Weights of a small GPT-style language model, trained from scratch on English Wikipedia.
Architecture: no biases in attention or MLP, capped logits.
Training: a variant of Muon for these matrices, 292M tokens, 8896 steps.
MLP neurons of a small language model. Each row is named by its layer, matrix (gate and up: input weights; down: output weights) and neuron, and shows model dimensions 48-175. Each number is 128 + 32 x the weight over its row's rms, rounded and kept within 0 to 255. Numbers have three digits each. A neuron's up and down rows have the sign that makes its largest values positive.
After each neuron's rows, "fires on" lists the tokens most often at its 100 highest values on Wikipedia text that the model never trained on.

L3.gate289:124125133097121110069127127133150102105113170117139119066082199160145163141164115107157104129083194115104109164157109121129125112093135122122101136106159165114204134078098075116127094153077195060140024119178090200118120089099104056110144106144108133057093129117134081137092114149102112159141130098154122182124133217090130159137155106210085144127174098130155127125155113116149117153182
L3.up289:135153133144098126113188156117146129122168111062137120110140141129139111143151161152128096133170179129125091170072120066131147103126100156090103141100158220163079139114090111090131181082101060138116133163109093137078104111167138117183144147205122084151159169186111087162120113171192092114144177116114146122048137124152124126119092120139169173099170150080129122080138096248156124154095
L3.down289:060126125125107140196176157054124163140150100095104153137180094109120092115129155155088128142153147194155130164085123140168198160161138180121083128175158168106158099124079127116107187099133128133135132158106171122079074110081147149167198072148088117116157182165106106103167108122135128061086129121148125139096158105144091129124093119095133165115167098122132136159124110140148084107138
fires on: "en"

L2.gate597:065127142105118145130128086116117135155118165101128123116131114191107146100221119044094146146117084158085112117167086055149184132080105146107121140114147126150137131121101137058149072104133110116149151125172132122100122145154108116153121161118147166120137160099026119127126097150127094140062118161150111153158161049132095085099152123102154145132111078088088204140160099110104156152107
L2.up597:120083134153110112063132123132151141144116145121077130109092135171133093100197159111104139125076120165156135146140151100197153132189131114061136121074165079133122111146133063137128159130089107159152143140165111155057112114121096125085152155147129048122122113147093151091106069122116165125111166195143132094134166076129088092130172061090109157063189093104106127170120115144106156124120
L2.down597:192088160148162153098136117186187108126143193159168123111107155076074183101132122110137131118111111154111159148144173161146125154161167133122068190072164162163165147114120126194158195165095099085097133103104165092138073139056142133133098130159119137103132154155072152000110105153144136121129129146149098133136127082124138119119178067194129128120113098119161169089110142153143113093123
fires on: ", ", "and ", "of ", "aft ", ") ", "was "

L3.gate185:167182106101146145127185143119107141138148125125139157111108117146085116156179107136159118097124112154112167068121095154166113143094133103068105142120149137113104071135172181168105073113182133090175115056107127157097113191215135203068133124136122118130120113084157145132097104129084089176120129066057140132115149122137084107113125159159124109114128103098199152126136164106164141117115
L3.up185:181139088149086115100117172097071114159195111179178164147089079138060148112157064137154157153156124156108091068130104115191166129085091126111133164127112085096116123128139160151082092108175116125151094047074084123094112134120188187101101141127120173101141130154106074107105116108137041112127099092098069191140151135126071084134126137177118084122064117112126144117114123172134153120166
L3.down185:148180165168097111139169144123133169149161165153165177094140098174090125088092120126140105149114085176151077172095139112146133167154215147122089151102121119078103127103148172125122060139139138102158140135137045137124123116159164217138068135066090081136102092111147112114091148130150070170124145123131108104119159154103077106108148098165103126148144107085182171116090135129148158136109
fires on: "h", "k", "m", "g", "d", "r"

L2.gate583:091119137071157101075140138095156131114101159162116139139095105128049101096123110130138132146113091193093078126145137106107056102133161129159129139114136158155150165092169115147118119071143157125056124127145129112107130161130107105141052151178067114130150124133095117091128129136162146104119074155150178109124088136137136129129146088096084132099170137102155162103182140172177103166099
L2.up583:113102134100175135094169109142172141080119177162099095122109081155080109098108135161144151116094134178055126142128088158114050146167152114154102083092181114141157150096150122165124088109137162116072123118140164106079119157089155117152080156165089117116121083159146151144136122133167197121193103210165153124132119129126181117129094097154114123078130112119164114102129131128184158160099
L2.down583:151105160140172113134123122136170079100092134116116112091122046085127091159157170179141133124062141138112092118147090149129049145176213095170085145003155128154130101142112127100118076071117128115127124177118127151102151178107102139070092143164118073161140142144105081086113138109140119153136124161125122131140049150104125090179087091158124095153128129110179148134172143104169117184097
fires on: "it ", "It "

L2.gate669:103136165112171086130131125110151164115156101100128137148092158100097165133168172077141166192134133129115093076158119073127087159144132117129069065125117225156147126183112105129098159164132063176120078138133061144186132148133131148151115089086125126127090132173142153143139057128070143131140079152112135174153075134119195150060151170111181122112144101137152160117145085093099111123086
L2.up669:160132162100180107164128099081175152132131104098126139108104142128109147140173162074172120155105108136061128101160071092151068147172128153155114120103107166158200102133133122132103153127166104169145045137149045133185125166123115166167108093091103128110074108170154141100132044113069120128147074176134118189180068163094161134094120204108166098115144098143156157105180155119098102128106
L2.down669:189141139139080126101070206176166175121212147116142120126127130037129147146182146141113135154110114150136107075112118061137135161141093186104095073112134196089155127128139079128142107163143161169118180145128096140150073167110086125142129162173165091116120122113140083147137153087193107159095088177116100161120101108173085163118152108120133173126115186150161081093128129107140144153144
fires on: "el", "b", "l", "m", "ther", "L"

L3.gate43:156159111048091125166088082100103153096132131121111149156137096134126218136119207108125183116151145140096095129132126116200111133065103093148144086117096157125167106149117211081077164165084067160097121151126146127119127182097111097139158116173124113110139081187162113094158142174058139139112135121115174166108079107140115104107166192135131119143142105156153130126167157145116096134086
L3.up43:133170146098181170142140128125136157098166159120137169038139103112119130074195123111134174112069116134118110141114116072152131072119108111114199144133163175164091123098095143133060174138082145079166110102101054132208177185175109127133187134176087110100147149098130107145145144144147136133161153132129133142139067133106100138091113185151147094150108106141129160096098069124117151111155
L3.down43:147112118129157120101175162175139104147169171103093197095099108098151135115120165132086127100133105126106105137126185115169177097140074135128149138116118160130064160196136115215089137157107181132143080124066081111201168177132153154173142137087089153130144114131165160105147179133125110154088105124142155125164117161082135134169135088147184105126133120129127071183131110188162109141126
fires on: "ol", "ern", "u"

L2.gate85:127054123116077126057134092083150193142141148110112085046133097091111156143133108101122142129110202136140106141143120069151072127086127199146085139187064141180140082126104109140086149149081184104136097149099139129057084111097125124124121109123114186110108115115089144190173124092130102189103128169150160086164171116105122113117089126162165056113127102123111119124136150162136068131120
L2.up85:083069112121148145180170123170143105143083141200110118063176074116130130134106214134115157082163087116150151162136127137141129127134167142120096144163134162124108135113113106132165166161084115193161137092120102097128093138085188085097145104168107173156118160183156117134127133139146127186142176132146114077079134116152097115128155154153197183112179128148142093080121148091119116118171
L2.down85:156145093106145091143159163071178138154097131164097143161133145162124146198145158105081118136091125142118125174145053133156117137139103105125121115120134135140141128175089140139124138127083093133129156138132144107138092113105194144122152179119173116102178190160158178166115119121139159116133158098158057100075117129146127159081129037131203123161121164052156185099147124119114107120226
fires on: "en", "ack", "eg", "im"

L3.gate430:127107090153126079135121134126100100099170084190106107145195143151107080183125127182163176111089161217143071137124106095129138143120164073172140110074165083141171161085186154122215129128153155167156075124117163148128146171126111129121162117154137078071130203099146166137091192111149133155105089141136135105102141067115179142095123186186130123094119085104127161110120175139142098094183
L3.up430:157124088147118092146175115127128067118172089096105129196185110086131135180172139113157140155124095114182140116165124147144119144155100106198166140142148155118107158153095092113116148157119133139072103097164141139112104129148138098157142117119060143150105189120109145075071106095165133175153106103108188112137143186108097148102083198151128109146121128122180146135160116148219120093142
L3.down430:175090165163121115137148091092174122134110180127142124134116143121190106174083106142143181111156153130102162175087105075114125152102129092160160166087130139160090143142140178116078149169075160143124140057117155140119172141132108084145159177161089124130125116096168172096119100107116102170101151140102182071138110186141124097125158091155106093197157114127188153058212161115110102180108
fires on: "ic", "oc", "od", "i", "ber", "id"

L3.gate48:168142113174163104086114161186177180146136142127158121107166120139140173166093130126172088142176137091129109155190067117102149145163145083104083080206117142071133129139150120181129159133162118138142107143160079178118128091099146149102124106075117117173117170147130139107126098142110109046159185031114129113090144151139089209120174129143146075114119117190153126062147115136147110110123
L3.up48:116140109140152071100120102155146103137096117144112094083106141156121153097116159130103131216132109076148178080158135113127156191122142140082077073133135206085164149168102128197093132124138105125148056149153087100151152097113119105093128071061128120130110112192177111163194102135076098123117146108099141186127121114087174122095142125102131135154106117131156103102129176133159140144076
L3.down48:187180139158112170122137101166146142106209116161121158083151154115126128167124156094127158077120106121039117109095132157136130130200088106103062128118091121105135193103154112144118109102135106081110130100175091094111172119130192118187111122123147124131138140106156088073124078126118124104094138127152147140144110101129109149127112086160145164072100108116167160124119161102114151148126
fires on: "b", "mp", ".", "ch", "m"

L3.gate283:160133085093140133149194116110051131178092144120150135197150177122151138191088091131095132150126179146126113105161093140137203141148156100142138096142132128145134117118107110083089175095083153095135153136126105103103138164174138107078201095093156143150112135167074092088125164131115102168129082157104156142139127128149105179077095156186130149069173078118113120138075140111165175067165
L3.up283:179154130162139088130110115155101169145065133155139158150111117183133108180089125138147145110154160146065095123169169111091119129137116123148109120126104121119126087072101123093129131093116095115121180129104141081113193163163162122071132131085134138090118115153149156112163156169144087181119091177147115136126171075117128124068121135138171083091113188158120158157120155153154141127127
L3.down283:153155183084151123117133097130119080156063171123081094193156136080126164112105099095078170157122191201106142101125088081087145146112172145200162113110099170096163202131170124072142156133135123064064118073109083078143171195172133063116110134150143109111184118163116121087107122090118103163068157139099139085110183049147108127101146120133084178073095133098141173133113148148151169114178
fires on: "= ", "af", "op", "opp", "lev", "pp"

L3.gate278:135147164135126103160136164095112098117173101056118177136116125135123126189139115097157140124123135074114151121096157134102134119106128162179139115113086176162135079118125160136153111131177115120125084107135094155103126113134162085136163161100109145163103154159101090126122160108109152102109148176149068190173094114077097115085177127118127091157160180188079111151151119141123161148138
L3.up278:214148182112134127119082157106159129096098139121075154047125128175157125159097125116107144167152134118116159123084192151083095106122163155137136153140125113169119101180075153120157108154138148125190076173159072117066098144128125119104190175138109128181188158156121073077106093190097130161157186123096131086098079102130124164134115135176099100166122094160086137180127103090102122143132
L3.down278:237114154111157092127106129154177109108136119091168136103104192171121131156118113154178113160146112131097171122119168094126148104099132119180145108122176112133115102148184148147159100191148131124165075182151074106075116123124169130084137163168127165095202159154135134111120170111083164131130164124129118092173120133092123104142159110147096076154145157187090115128119139160138083122129
fires on: "de", "ou", "ab", "to", "dou"

L2.gate506:136122071082074183079067190159147129127194067183148142164099106181130166091147154140099132168133116140125172180078146149170120151142100122105133117139162141173169097122130128120133161139160160103115111073128114156173123133076081167119144085100139116112173092141186150108095072153157176110082071118118118110123104186055099114105135176093138148104127110128128140088182108086163150125101
L2.up506:133110073073137144070079169194119110100201105167156156184103105150093169060143124144086176082130092132094161166098143146122141128110064113100067112102110175185142115089131144118122125146155171200080133084105149150167126130081110154121150130133137084136149113143148139101077079112139168140090090184136092115112138146086103153101152123095117108113115111156083106088122143095196122108084
L2.down506:143089130115142173195051159130159145158102105157185126172133165092102138098107128139152133090117089104069138143126142140115072135158096101127133118113127113123107088136206134107154141120195153084152209112147142131180129117110049163100094108112150154150184098129101125129052059116200144118117119134108086150137097116075110097165156119131090134170120134146140091121136088069120106100116
fires on: "sol", "ther", "er", "le", "Sol", "mer"

L3.gate298:124100071124072203145124170151093087082145144190180114136117182149152072093148145143129154170113105179046172116132152123139112156142091127151152080084108158136172128139103117125099073138093163153136076097143138115124120109129078123127097099093155124134089101094120130095129153159138067117145084107110144208153131131164156205096122134096123084102128149181094084033128081104153156132093
L3.up298:132147119069120052178080092163087136130158163119122095147104106108151171084102149123119127118106103175136179126207074145175099156151152116083074102128118101090148079117094177101088105120106132120131116088150097109067168137092144122129152084082183159196167118157069113137121074084128157166121155122114187135172161146118136131159142109078070102166108147139171121123080160067145098142132
L3.down298:208134072076119124117073135134131172093193119134133125141087063153144143071139136124048114169126147116083135137153106111144072201175170066158112113136157141141155106111118119123129148205108153135090166099085152125090105115104145127119128115112140168142123137070117122168101077096167114170114178156147134147102133085133132106104121090115142095155154164157152105100193166104130135121131
fires on: "present", "sol", "at", "con", "Sol", "ost"

L3.gate17:114103142111089142140081140171113177157110127117123131152145132154119078107170129100129120066106200096134136140140156121084149141094104119135107086149179155171222105154149198084076118066079088155104129112185105118107106159139181137132173164083115141113171111161102102173116116138133136141115084149108096115174101122087141079074160162133128085126185113131175095124113146231152105147093
L3.up17:119157054103116142074136134091144074156173157126116103117092126091112114140130101149140122146085180159109213080110125125066125144140183057090161133164172092120130131101175133109120115102175115113091158158120146135128153182109130130109175157169100162188133136069103098094150142178069092094145141126139139208118127206085113099113121172130119108139136145176120218135165105142085205142170
L3.down17:183099100092171096099115151167153093137126121083109104143094131145118182204133087172122151134148086172160135051172135158105200065137062128118104157141139155188073145182148064116137080129160145182156126208118114109118148143150086140081125130139129101184094199117181136072141080074108122123165194113126165146117112193093106145158114119137083106149152155112109188123138130158132116069178
fires on: "\n\n"

L2.gate360:066118066122089139114121122112134152090164070119092182143078135107088156115146113163134128126142141129071131161130126181155108174082097078128140125092085118124125057169148120094143089161084078117064114167084129183121162188167104137159072148142128111125105107097087074103154127141075148160123111112124084112148125167083193121089038123162121146032113150067103138140138149094141148099131
L2.up360:158098166109116107098093148189115124115122097127095065173179063113118167204096119081144146135121102075168113146163096131158110137109152128124161056171111096113154102205119132164130110078134019140098122102129125145100186125129166174217159106129112134152146114136097090097085134057095156129150075116081116097137145159097099145198063120072148155158100192135186152158170158133144129097091
L2.down360:053135139125099119124119161155179138061098138095159140161126118198135112177148099121123149113118186127113111173134059125152103197076148148107062113148120078111169119140152115111120143161106088199140126157133196124125155128180131172163132161114180150123128118155138148156137118083089130210104138141160163116099130179107134145165117120110126119068138134076164189068109109094151185113199
fires on: "198", "197", "pres", "te", "il"

L2.gate334:153090117113084154122121090164113112126121178121079174130169162124150141123067125112113142147111123083112105170110156127088125086144130086117131120135160152100138123135120155157123136102112137170147068201129183132119173155126188158091082099194060128128171102140133172157202184162096215129124147122202118168175111102112141128115118153089114172075138113104152143088088077199110140075107
L2.up334:176167161146098170121089164081138169118180135105149116119166164055140177118084127138103122122134093138107116141113167137116157099133170084104124163131146126100164173124140116135116114168099163057140122184153212163084097146181152163173124204185109110067093140133146128109178144164116185108091117114084093113136126163099152111179118136127215122129115154191146159138134132155055144124088
L2.down334:140175165127121123108067141094109166145090156128115140084114162133188156104123065133190089073135127100080131108141140103120150145114185090102131157108089161113124130149157110092162143181178131174103075153141202112112137074183119123189111125099128119082139120143120114137145170108099077128102107126117128102161135137108146139161140081150138126100141177120128167099099129095098113129090
fires on: "of ", "among ", "ong ", "or ", "| "

L3.gate98:198178104119057125115117106185126175134078111108028167173124167182089134148098075130091133110092177079092068213137141138115125104118084065163106132163119107119144106151092123133199114175119159134154104111094140068137165136152091148165097119088097126155117139184143142159145117153139173158119172100116133132141090126150181160137083108132187159105178101114134083122128108141137151097159
L3.up98:113123165121106179104138132098114151154126113098072088142135156134178107122063096114073060131117121106140054188110120140100144145120109076100097126154119187102163130112093146082077071089145114068099129157097137172132205155106131086127144093073137084138113111116147159099146104178156174089102100062116095157108164137162130149217138119126071183049184114108155149127162136109098143075183
L3.down98:106149149134165185118141103093069103159132166104155062089145074130148133089095180142140141073155164152155169159072124139065098149116125155104105140195144170111113149088110084162166099171147163134102100115103228153096118129088107157136118199094113113097105103152122201027132132119112107121130164119105102154110121133136154173091121129139169120121116141104083168055111134093113164070133
fires on: "of "

L3.gate400:109115103161168122169145126163139111180167074118071097125154159120082105096136073138149092120180070156115118139146123082126122100158193129094131117135109089083090130168057109121124139101128129129097176139139101135132155138093128138133140142133106133182206169114153107132141138168088183150117147154141189080175112147158122130123098125119201125087116055111136121153119121124088114079144
L3.up400:165102117133117136142148148084124074119121116091128079198159090094110105105130112080167155110094119098161095186167141122105123174126128133125176079150100121128068168149142089172159071078154106135106095107115163077104107141128088132106143121110087173085103172121112129060059170097135138129126148104113116111100111122102139078137094094138168130107162067116151115039103154112119129163126
L3.down400:129083123078158104111072112095158073177104163099125093114111117145166137172105073126152098171127162040142125135083151075110168173099124056185167144140168138130140117122136097154113113120120056110176095044115098093116088087139103115175146105153171067146156135123105171104049120105102115154122125181114104163116164133095134112135147125150126166116140140074128182129101059067170136097135
fires on: "u", "i", "ic", "ir"

L2.gate120:143075134144058108092170128094142132108130157121123154122062052103075093133102183093078092173148187162143117191161048134158163147204129148115137156091150147148165137139111121110088137155179132100186140148136129090088135153093104166156110096095195123103186140130131137125096100182120126119112079210102120114123130161161204115101070135115118165150126114108128167110152140091135118105091
L2.up120:093110121130164125148098102126151133092087146147111150108122126130156126101108136094116067134087155188095057141142115141146101145155157119092118156185119120130168132084124097095129118123137180131138121138153180119151120179116151123164071123125167147152094147134086178162135136144102157136087105103111127114189101137169170091176086085177132134165127111105175137127160168107135146168138
L2.down120:116129090075133185155124166161169100141101149109098132087078167136109071123110172071162055133150093121130109106102094126163054172204161134150110201170097134167123122119099100121110158150134162147108132117154170154156071184119114152158097155141131128149086150126172170134156061116137165154118113133106081124158126075121127090173080150221083128161155079137162143131136118172138059134081
fires on: "He ", "It ", "he ", "they "

L3.gate566:104119141171091112076116137136090148081147137141168180162111104089080146128154178111117149185224093073112136120139129143186123102072144112103118107114157136119150097103105156126118085177160128201156079112111137091075147160108118140088202095130113217078202139112067107112143096111169097170074149091125114152119090109109107173113118130137112090088071124133194134094178114112126143186131
L3.up566:108133119056100074162096129199099166112112179126071165129148103162094162129121112141169153148178093103125168137172182116151169137073145131113122068089073136120106169172132115119114132187158129178186145099091119120092102140128138145147146079106093218107140122082117152095133095153188162140124139131052098144104124081166155105115115070155133075135141159101161115126130104113144106140095
L3.down566:102143146143130099137129146140145092082133252143091088149118163118122185112171114163074143156184112042095091158155136184145138189148156091124147150083106172131079170098109117083134151109127106149141042119096119106071155128147104121130193132159105116104235130119063095116151164102101115140183174102135120102127082109092091138090083158120100154108129119126156132111112155103153094138066
fires on: ", ", "of ", "astern ", ": ", "/ ", "thern "

L2.gate364:111126094133149089107118109131106123102149126125117165123167067092132129097096104103092162172132075096144153111149097084150109155143120154128144115141132130147139107130154158129118193156128203192101153169133094140088081155125169049121172074100090144088146095121193096056066172177154143159097156146153202130129195163170116190078161166142134150134139102118080130177119136125078154128111
L2.up364:122128088110168098130099132169113123125142144137078059142088095129139155146112087128178152149118130048094115103105106098070128120064105080137136140149134113099082117190133105117140093079127162109054165135092156151133127130099127109134175103205116070128133046111115077123131163131139127142105134117133136136111145162127079121119210134103129168154138064124104192156162087162103222211109
L2.down364:126152147139154151160094083176141114138123122121127161038164175166098099124122068153102073125116148186135182149129143106109106180050115167173162145170156107161124161105136179103112171125124145196157126118079155131128112121141077058110140155130141122197129114156094170167138170130069130084122191129126144139113147104103090099077159136130136170147160125080143085056134128163136166077206
fires on: "\n\n", "ath", "The "

L3.gate499:143098117176133167106092153093145108105164115079170125121119103096110174136133132132176075180102113173139119136169167075164174085094128176129151094107126176071093069128108193156136089092140139082110183130148125106109141123058161144124103059103133141104157100161160093127166102183095151153131075097125138142170101139113165101081145181156109141111135144147123185161117091109156084124070
L3.up499:180108113209153133133122154130107147130161143114140135157117133127116177120117135135107036147085090127099092129114145104168168163101117156157144132095120191094064079119078125121107110111126112131126183090111138061094140101102140157175103057121113157178106117157157163167120120183080118151093092121083130124137099118132099141120160149192126113173152150168098168187076078129127039109126
L3.down499:135162128176098123160109206096074097137135132097117078116109112091182192139132154074129089153126114113131125137121178092138139145106118139146128113145117146105116063112160108103155142095107106108163166087173139077132096160096130164190123150105114121131189128146141146107100065110167102143118074095143198157162131078184133094121187097233124118075162158122127163134141113127156075094045
fires on: "po", "for", "Po", "nov", "tw", "+ "

L3.gate392:075110154131117118100155144174072177164133167091124153115105139112148186159154096143143116214128112195105152116096156129130161152083089157150151162135148185136195136156107110095155149092116165085159091163138162096208095097156150156158153094165171110101111111169145072151119161128164105138132151174101097166102119228075153157214176139123126184116141118081115116161150148113170155063087
L3.up392:073109152136132119128092137142065158132141201106158123128092126149143154125152044117149140218104137196152159131065145153164129121120149182163131185119114137132133149123095075118135116091138186079186081142124110094168131111157172118160120096199187119097123136163141096160126133115144160141150173180131152179104133175132147125186122150145144147108111067054102094147123185070172160047095
L3.down392:120098169138167132165077078153074080146167156145119109162134110100096162155130119126104077116110126178106163145080158132150092164105149163157124068119076130173166128121146161108178098107109100113184097157114125089172097123145112144193103081141143137150175154113103141102100172104144166139171136110115102133066186158098103132139152151111139089147204177080151165134151157174147166109121
fires on: "==", "organ", "amm", "an"

L3.gate521:176104098091080147109092122125140153109143122156110097180062152148138168123086108115131135131073143094143111126125145104156156116080173154131109137113120158143136082168163164076124148111155093087095162150160121118123154143120181168111172131120149141174169138123179082130168114127083123149072118158124127059107097167143072073130088135101175087195161107089189143108116113168096150138145
L3.up521:123191112121120172080132149154173108089143167127108101149103101117152109128173141116192128108165065098139178138152130139052145119106105142166097094187109148165121111146102169090158076094100141120109114109063136185202164162094126123199134114172144078159152162112153132086117112171134130142070152126115159104104132209145121160112187118128174156162123139142142119149166106154053188173106
L3.down521:122133155174137121134125181143189138080132172147119110105149075058144101082159127141102078124145130128151186134147129101129115120059054102181154199144120107130139139181100175049154037121060107080117108120141141125155172120113089136152092166150130110158147104073074145069151091125151082196112182165107130193125072135102134154113140145113094161146088164123155136108178131174153176127110
fires on: "\n\n"

L3.gate508:138097102097136127125081103086121082119163104106099088080102085148084141125103181168121103188101157134060108139102145180123059126152137108132159112130095147082086148042153185074150125123073178108119157143178111128118131117127138145160137124138113127115096154155103149148152176145153111063127127074145091114153121086189126178142142194138115205103132181107118118156075102178136127083144
L3.up508:122105108139177160151114168181173135170168124118133143078162136125163162114176156158088139101105102100088091180135113077096088135133085131121146139127112078101178089136119158093100108097125188151182103124105094182147130122088200169104119103147096136106187119083125121141159204142136158140155107119084090105200141107161121171104078170121136127105180153126133076090114108149147106068159
L3.down508:138144096213109134132087161107107142163148169095114180113096142121190153139134156141105146130152098102108098145089096103146131075134190094077158139106186129080181088122113142100151086143129110155172146055145193139225140113123123152110127153139070120056136145144139184125112156201116152199115116124125148119111161102126096115189140059115163124064177090134107159096143106089143096143127
fires on: "u", "of ", "our", "an"

L3.gate232:092157111120181177083090080167131127146077154118098118142188131124125152214103126168147124123126131101169129118073090128108113126085126102152129074149128137090129109171108115101136123149099181117076107098090099174154149091172150077187108105088147176125157123124163179075145141079093148194098126091150127110167060119127119159171115134172193079094178167113145113144160162062083136169146
L3.up232:125109059130132112116081135127178153100081140120133106169111115117127119127080125097131138109133104160167140139091133088141141089138077090132180071139163168114143155182137159153146118115125098136111081059143118109121068140149091121136103149086094152117155111186145113094141106128084144135186140091141084113134112180129104084077120130141168171119149158153186171080129137140103128164168
L3.down232:144091094109141167109145178109149123182067158130120172147120123081104173115104115074126109196124117131144135145160097107166115151108121143100149080147179148183147118091175133123096068071105052094170123125114119109170123156171157093114130183067099202078226149137138137120094092144094149104120192063169101138136159164099106126081100114076150178052114141165141117107117120107111079104163
fires on: "ic", "c", "ec", "u"

L2.gate116:183162112153035159113177114147124112197152142150099167133123170113131123114149169106168130144119151127181144154129074108094082131134084119177132113102121084113062163137089159174094131058177143139135179135146145117170110134153097104122172143138181122175090134124116071097088154138164191134143115107132064142112108068191157134094121188168141088159186124178153105208176132138071115117116
L2.up116:149133060093109178115167093153142163160127152117104123181116109152117136072146125153176054160117136158206124155128068093059130135104094135155072112151118103163144165161112166126101119092131124149097165143173128104148133184120119159179131151185093124119111101144116109077112145142159166103093113152107093089092135076114155130143086118193084100097125094180190173171189148107094160149132
L2.down116:109120150139121172095143137150125177106151176093118176143164168116120128166101079133105147130096177099152135086116101117056151148129116106141102122125108143126108149100114180169163077098130131173175154126126113126180084122115101084186125109145107145180168162148217106124106079169153155139143108086138101114102177131166144097108148169174166093169147136160064062167136100131120087140167
fires on: "The ", "One ", "No ", "All "

L3.gate324:067107107067180138123145118097145113114061122164128063127155145145108144152056109132146127121141146149132186125094155148130197118107135125128115164078139138042145130158131123092125114173095132077119108170142123080140100106140114150112146127146192145089108114066142143147146150104112093091097171146120115156120112120109128170091078125167137119122079142177120100156098100130103153151101
L3.up324:119170085103149128121091140149144101096137122140075081122093086181126140130048119074231097160083141140198066132141113136095153112166128071110137183146106069146127061132075185113109124176144129145181083122145105144159095129116094163100083171121083102148173155136144150139136093148162110110103113198135109148099148106106153126144132129160151099133131130132114120132118074097130141116143
L3.down324:103123093170121054148134125134122185098110144100126166145103106180113125134130105160172168153140055098082076115165138139171167113053144106098117154141133136118156145188144080121062143111129099125128130109133108125142098090099097142156135069132113054104091108163113125098103184158109141083091071112102135149183166127146125103127145124167119183158098127108085194094181195099120152094150
fires on: ": ", "es ", "): ", "• "

L3.gate482:106137103135119117149118124186169108127132156092140146173095128103147119110134128126172170147115132105098169090183084083166163119128167135187195152150114148109114136130114103125118085110151125137088117041110194131134129136095161082117120106108123161128143147142169141137111111103083143093176050126145149097152124067069128106114168091205135104112124202149095146134093183026183153164121
L3.up482:134106054112085098134141064128132163123135174147086169158134067103101146129102129140104147165090113121094129098074125112144126094131109107152118184111130116101113094109150177182120113091160129125139134064120142131100158134143165158073149105109144141139128175162171107129089137115036190053215089146162116155110174060093117093140124098188121099157119175161147128156175176106137189130148
L3.down482:112145144105058127180112131152084176131154157205098195136170108104101157106162138089122082116072116167182095177142176098125130156111165151138118100121155111108161148193164143169094122121078188103195126080133139119107076146116080129173128086152150091137113168220153158119115086083109155080119129130140163172117135133138066134066152098172141145144159178155132100160100129163098117119099
fires on: "h", "ti", "ep", "ur", "ist", "g"

L3.gate429:137155157024087173125121141073161153090080127133161140098114148191089131171118129106157090166132165210167163100065116100147156106118087118097155086139147116097108150151083132096103201148101129093155117145170150133114123170128135154106122079073231125201112157166138122167126138170138164127166122233126093114157102116138107109085101086177187146119102115109116166149124149142155074099134
L3.up429:146115142125193127087101127140144155117161125153093135057129093119129145127090138085165135141169110175103079174153170141089126123134098147140127093199129163123110125104127140096083071154118137106157174184073167097173096115134171154133141156104119173164124102122147186125140096122137098085119126118121142132119145079150095109187115173121190148192138157124138205095142097129126095076206
L3.down429:158117124147088195109137134135139162102129159134176167141144134112142084104134152092144126160184101103114144161116181124111106104132094178113136132121128130104107086140169070171028115087105091144093107140069146176134121100170130076153124110135170161155150080130111095133165135110084106086143094089072135116098125121096089151162122143103081146056150156049151140123157118139133159109153
fires on: "we", "he", "af", "el", "enti", "op"

L3.gate568:098130133117114189161158130122101091121104111087142134141117141163072074144139109137203150142122099138127096129108100096191087120163130119093117120097132117129106150109145105124139120128131129068116164162137088151159088090102141132080130155164135084195179107115061135135144090141172097197156092147113169185187096085107169154180160114135149163129087131105089191100167103096101141102128
L3.up568:117078168131082155101166104112131129121119135095119167127098095168077070146127104131136164113127110160117106151143096100185057123184138107113094148154124115141125156126130103098119155114146126138155145176163084152120098131131127106054125161147193093177177117151080116130114062126189122198107099167128203157171150097097135164182099084124107140087155112100142192133196094087126123096170
L3.down568:093129157126152093188202137104136109169138123132113076144160090122103147121134145120122145117107110103100174153099175093073087166111135150104134140161139123163132145166147118149132121092127129090097148139163073105078104188081083156164146143119154121107093136168127120007116142112113035129063131152103104123104119080096136147086122120169091133129055144094126185100128127091126143117099
fires on: "but ", "and ", ", "

L2.gate102:133121186120155121126134113158092188133106138199127093162075091160152177141048107163195153104118151142120040176127109070153121145135108135125143132124080176156113109153103120156117101152145134167139094191150150148166133131100078127117114091168121185072157111143160187165153130212091087146169099107161150151130164101141064140080190105149103076144164130074153067112135121126112091080130
L2.up102:129163116118182098112136139104142144151152101121133151152094107100157165142066091104143159173129159114060095163123090148211147099173117099087133124141104157107128156138073113158103097126134107115192085205164123143072145148093127148093142124146117098118130150105119135141085143125102091119162082098129161128092072110090069113097105066133214100107110168107128069136125123164106126151093
L2.down102:157171099128137049114159170142123147123197099133136135160106051087133139145069074155119203161155140088073074161102098148208101140142132087108158093107139150159094136133124103163130134131150138111152081191128105153084117174145107169087114166127102119167183173164159158118073161122075044123142096082143119123096085115080094144084141050134157079135141180082145051107090110157100175086079
fires on: "ol", "pol", "Col", "fil"